Weights of a small transformer language model.
Size: 8 layers, width 576, 9 heads of 64, vocabulary 50257, 89.9M parameters.
MLP neurons of a small language model. Each row is named by its layer, matrix (up: input weights) and neuron, and shows model dimensions 480-543. Each number is 200 + 40 x the weight over its row's rms, rounded and kept within 0 to 999.
After each neuron's rows, "fires in" lists the words (lower case) most often at its 100 highest values on Wikipedia text that the model never trained on.

L2.up495,264,137,214,194,188,140,214,224,200,198,114,246,200,118,134,141,216,241,248,122,206,183,171,254,178,224,214,242,237,224,175,185,229,155,137,201,166,228,171,114,184,185,140,136,191,166,186,235,173,107,231,233,190,188,142,265,287,173,327,175,205,238,286,257
fires in: "made", "produced", "it", "company", "production", "produces"

L2.up1165,228,136,258,174,208,133,188,204,226,164,178,172,220,156,238,248,181,175,124,250,265,249,281,164,231,262,215,217,205,184,194,225,148,227,177,294,165,272,132,161,193,264,170,255,163,146,215,203,216,194,280,230,199,224,180,168,264,129,168,202,202,186,152,240
fires in: "school", "schools", "court", "housing", "education"

L2.up1975,237,191,200,209,194,200,246,163,212,141,246,200,252,178,248,215,158,170,218,175,228,164,127,189,221,165,196,159,211,250,146,217,211,185,230,213,200,219,79,181,188,138,174,188,148,186,202,144,214,214,181,233,195,190,203,184,174,177,227,238,191,158,194,225
fires in: "any", "no", "all", "each", "every"

L2.up182,146,205,201,143,177,229,193,191,177,222,195,169,152,281,263,201,198,175,189,249,160,196,254,193,249,140,142,169,240,155,203,182,226,259,86,192,169,219,216,239,192,252,168,250,226,285,248,200,201,148,157,199,166,220,160,237,291,198,167,125,196,221,187,239
fires in: "two", "they", "both", "three", "rest"

L2.up2287,257,209,142,198,256,176,244,183,188,215,206,227,169,186,185,186,206,223,201,253,244,241,231,194,245,161,171,177,220,200,287,171,130,191,157,169,172,212,185,249,200,166,215,154,187,239,237,259,206,241,208,217,224,103,119,192,271,182,234,237,131,148,243,216
fires in: "so", "contract", "how", "very", "too", "bit"

L2.up1138,257,230,241,247,229,129,236,149,210,242,189,144,220,221,202,260,235,204,107,175,296,169,192,213,270,226,263,117,203,153,165,208,173,201,219,210,167,207,226,181,177,211,233,213,192,175,232,158,205,208,261,149,195,200,195,277,244,247,268,228,265,139,236,223
fires in: "the", "on", "railway", "line"

L2.up1218,227,130,165,238,113,130,178,212,141,193,267,201,180,172,225,204,194,243,168,193,297,257,153,234,240,231,185,193,216,155,159,144,226,246,176,222,194,247,143,241,189,291,140,197,239,199,193,137,186,207,224,178,159,207,212,208,234,158,154,134,217,190,239,133
fires in: "votes", "1", "results", "points", "place", "2"

L2.up981,156,182,239,121,203,217,174,239,164,200,257,248,230,237,272,217,143,231,191,211,264,206,140,207,172,242,167,182,157,75,212,192,176,240,143,200,171,245,169,118,227,175,175,196,214,192,245,250,194,203,147,164,274,194,217,190,187,187,256,287,221,234,180,214
fires in: "al", "el", "ali", "ibn"

L2.up1632,216,181,305,181,127,213,223,171,212,163,272,195,216,197,226,164,219,178,221,221,187,197,193,234,198,230,151,155,242,144,178,245,177,194,170,194,196,252,219,180,190,128,196,224,206,236,216,165,180,158,296,170,201,214,123,262,260,243,185,173,201,183,149,195
fires in: "former", "current", "previous", "future", "recent", "since"

L2.up1240,197,253,215,191,173,202,230,234,230,177,264,163,227,197,133,195,186,217,211,182,211,181,161,223,231,220,110,211,183,166,248,211,190,234,218,166,240,206,244,181,271,151,124,190,171,179,243,143,200,179,251,192,131,184,235,205,239,102,203,130,142,167,209,189
fires in: "would", "may", "could", "might", "will"

L2.up891,201,175,245,247,144,152,210,209,195,284,227,204,190,162,203,195,211,183,205,184,241,254,124,110,154,182,214,186,208,229,216,231,202,245,86,160,211,176,169,164,197,204,153,218,207,127,133,161,64,221,233,237,134,215,210,171,172,247,215,204,199,233,256,130
fires in: "of", "the", "over", "against", "than", "on"

L2.up507,200,115,165,227,183,183,210,215,192,197,241,263,217,212,273,109,221,198,216,192,166,208,226,154,242,174,145,185,237,266,245,255,173,153,209,246,190,255,184,217,146,259,223,224,226,217,203,163,162,242,237,253,144,140,252,236,223,176,211,219,121,216,178,169
fires in: "the", "university", "college", "state", "indiana", "york"

L2.up7,231,222,266,197,176,157,240,241,143,226,204,237,259,262,278,182,162,233,148,121,176,245,99,174,249,187,253,159,186,149,215,114,208,200,154,217,111,211,151,182,149,118,191,163,127,209,255,176,111,214,206,184,231,100,237,213,193,224,294,120,193,168,235,230
fires in: "al", "aldehydes", "ali"

L2.up2157,205,227,197,147,176,170,312,223,238,213,198,77,162,250,239,170,214,247,227,155,202,225,200,209,177,313,241,236,189,104,153,168,187,172,148,218,179,211,191,190,172,185,177,237,241,183,205,177,147,144,248,226,188,161,221,182,192,235,194,182,185,198,129,195
fires in: "of", "high", "power", "vocational", "international", "propulsion"

L2.up144,298,195,165,199,141,232,164,226,226,260,189,209,161,113,195,124,288,135,221,153,227,203,201,201,184,156,190,215,252,193,231,244,216,226,152,70,215,225,212,215,218,253,188,193,190,159,181,220,165,119,166,203,261,148,126,224,236,192,249,254,179,242,214,140
fires in: "years", "south", "law", "tvxq", "in", "total"

L2.up202,223,136,220,155,145,163,197,201,236,194,224,180,215,216,234,202,133,159,248,187,225,214,134,279,212,195,217,135,187,183,141,187,259,233,168,244,185,247,183,133,230,315,220,198,197,197,220,199,177,115,243,161,214,112,233,146,292,161,176,195,241,200,197,208
fires in: "it", "these", "they", "this"

L2.up322,209,161,180,155,186,206,190,196,206,245,217,209,208,176,265,165,213,222,193,112,169,160,235,214,145,207,224,245,229,229,236,198,223,169,163,235,181,265,192,165,212,197,216,200,146,202,197,172,156,250,249,117,239,265,179,196,163,206,279,226,220,224,179,233
fires in: "of", "st"

L2.up1460,144,82,157,284,163,289,169,201,222,178,213,215,135,201,198,162,219,145,232,208,246,224,133,222,245,201,201,190,242,93,147,173,214,282,168,188,138,226,122,233,184,268,240,185,202,230,193,166,218,191,199,134,202,197,210,206,185,199,230,250,218,264,165,248
fires in: "it", "with", "synonyms"

L2.up2007,258,217,222,194,244,189,143,127,198,168,161,161,202,176,217,185,245,197,159,146,254,182,157,228,142,181,214,166,243,199,232,174,167,229,256,198,199,230,163,207,232,230,223,193,219,135,211,149,207,221,288,195,188,197,173,205,249,273,209,138,206,262,166,181
fires in: "of", "to"

L2.up408,222,116,242,250,233,128,146,248,182,216,185,261,166,126,212,169,201,182,219,163,213,166,215,250,197,216,223,204,249,230,195,287,206,141,198,93,144,198,189,236,170,191,235,182,151,283,186,155,119,220,239,256,153,199,177,243,203,236,202,152,203,246,102,124
fires in: "to", "and", "through"

L2.up773,162,182,241,182,212,191,225,140,172,171,173,200,201,188,160,191,192,100,210,152,222,146,213,249,202,208,201,180,253,228,176,223,147,266,251,154,114,225,241,233,201,230,130,174,223,139,262,179,278,204,252,191,190,241,200,284,227,235,187,169,187,214,201,214
fires in: "game", "computer", "video", "system"

L2.up2052,177,201,209,171,164,162,192,226,166,165,193,219,216,141,230,122,209,181,264,179,141,214,217,208,207,203,207,104,242,194,197,243,138,232,145,172,174,182,185,139,279,220,197,217,227,125,247,233,203,156,224,176,196,233,171,219,215,179,241,165,164,187,203,215
fires in: "name", "of", "family", "total", "surname"

L2.up1629,141,239,201,198,188,250,219,240,158,166,183,172,131,201,205,167,141,152,213,132,218,214,217,195,229,258,128,135,258,251,238,129,269,190,191,220,234,197,185,238,209,141,167,191,166,182,202,196,167,244,219,291,216,175,213,154,217,202,234,208,191,190,159,190
fires in: "2017", "2015", "2010", "2009", "2016", "2018"

L2.up1196,234,136,246,179,178,178,117,235,153,206,178,181,220,194,281,219,215,126,181,211,189,227,311,185,181,184,238,153,184,120,217,181,208,218,163,210,160,237,110,168,228,209,214,215,216,175,276,141,182,180,266,225,200,150,128,164,234,170,202,217,126,125,123,236
fires in: "after", "having", "upon", "when", "to"

L2.up1117,173,179,150,224,179,196,251,277,248,181,202,191,224,231,283,189,219,125,219,216,162,150,268,203,243,224,228,207,221,212,209,212,201,166,218,247,198,235,196,201,133,126,161,156,141,227,235,112,148,230,154,193,176,297,199,151,172,171,253,189,200,193,171,208
fires in: "world", "national", "african", "vietnam", "european"

L2.up1105,230,181,209,144,242,186,150,230,220,153,229,132,156,170,272,134,149,171,153,172,290,212,206,177,211,235,159,98,200,216,243,191,195,171,245,210,176,223,161,176,169,256,198,253,187,158,175,102,170,148,207,234,209,183,174,244,254,193,209,298,152,179,242,197
fires in: "the", "muddy"

L2.up1028,209,206,205,252,209,203,234,175,282,146,174,180,229,264,178,199,183,238,150,161,294,181,168,199,192,190,163,147,204,157,239,123,156,195,263,240,237,216,177,185,241,147,193,183,196,149,205,164,169,184,215,208,196,181,191,200,223,254,214,213,177,178,215,274
fires in: "one", "all", "per", "each", "two", "every"

L2.up1770,192,219,197,278,180,250,265,186,151,190,228,222,183,270,161,170,188,161,245,243,277,255,159,135,293,172,254,245,178,160,185,104,206,187,114,209,204,234,146,237,238,215,140,167,174,120,200,152,181,118,225,198,197,99,109,194,279,249,235,155,196,181,185,155
fires in: "a", "career", "0", "won", "and"

L2.up754,205,187,153,220,234,170,247,146,211,166,296,226,183,227,227,220,190,144,235,277,204,184,181,223,221,179,168,264,168,175,230,175,145,253,189,173,233,159,201,213,195,199,197,217,198,263,235,121,179,184,296,176,187,191,193,198,254,139,205,173,137,207,178,221
fires in: "between", "both", "either"

L2.up932,183,186,215,220,172,188,161,204,177,227,201,156,251,161,182,134,179,193,276,260,250,199,234,175,235,133,216,226,201,230,226,205,165,199,137,259,137,176,189,215,211,253,136,159,205,215,156,200,185,117,224,142,214,167,158,271,154,168,159,191,209,188,247,218
fires in: "of", "against"

L2.up1339,279,166,242,163,210,191,203,146,210,196,139,193,196,125,213,115,275,196,245,146,254,252,132,146,147,248,177,168,199,202,212,217,238,225,238,233,165,262,172,172,190,234,191,224,231,170,183,236,174,210,221,212,183,205,176,179,167,237,250,221,242,279,187,241
fires in: "i", "ii", "iii", "e", "iv"

L2.up1694,239,134,249,254,184,241,221,242,229,203,244,89,171,119,193,120,236,235,175,157,240,258,202,204,160,261,236,189,255,151,186,184,207,205,100,223,159,204,200,217,156,163,186,181,220,179,177,243,205,163,158,250,239,241,147,209,213,196,202,174,216,230,153,226
fires in: "of", "to", "relaciones"

L2.up1873,175,139,150,182,218,172,147,167,240,166,150,227,250,275,198,150,194,196,245,225,232,245,195,230,215,267,151,230,160,156,156,204,239,200,211,149,148,233,242,270,213,236,182,166,194,221,193,245,226,168,166,170,222,238,155,160,240,217,159,173,213,232,175,218
fires in: "1", "from", "which", "and", "of", "who"

L2.up1094,193,214,233,215,246,180,273,208,164,191,177,253,165,171,195,179,243,232,238,208,224,183,166,135,222,225,245,138,188,192,191,270,182,214,118,203,192,144,173,201,198,191,214,222,202,163,162,218,145,208,271,149,199,179,184,215,187,237,228,112,233,160,250,221
fires in: "al", "qarabağ", "ali"

L2.up1103,246,112,149,218,176,251,198,132,155,169,228,260,207,120,136,148,169,181,244,204,192,157,177,239,203,262,170,167,217,217,207,254,190,193,197,165,216,193,165,233,212,173,180,197,238,224,140,214,156,192,204,185,227,207,221,197,233,191,208,194,201,185,132,194
fires in: "a", "game", "x", "dispensation", "classic"

L2.up262,271,180,121,148,251,223,162,97,245,144,222,116,194,297,186,176,219,215,166,166,196,114,225,181,194,249,257,196,141,232,205,231,202,197,203,210,184,171,174,206,197,215,155,179,176,228,194,224,156,127,154,217,144,181,160,161,180,189,204,175,275,216,213,177
fires in: "more", "homey", "high", "less", "low", "978"

L2.up393,207,223,204,223,199,120,226,106,262,189,224,232,131,241,218,217,212,199,186,236,144,194,239,303,171,159,201,174,257,184,201,219,154,209,189,171,127,257,183,149,230,218,173,219,209,112,261,161,236,125,215,176,199,191,224,152,212,140,272,211,152,170,225,180
fires in: "out", "series", "world", "season", "national", "body"

L2.up1705,190,138,232,186,130,121,144,252,242,156,213,183,244,207,209,124,260,215,258,147,187,195,145,264,160,212,187,179,142,196,203,140,224,190,212,157,188,256,197,152,234,263,217,196,171,146,173,250,186,230,185,192,208,195,184,131,188,225,206,174,219,241,240,197
fires in: "it", "of", "station"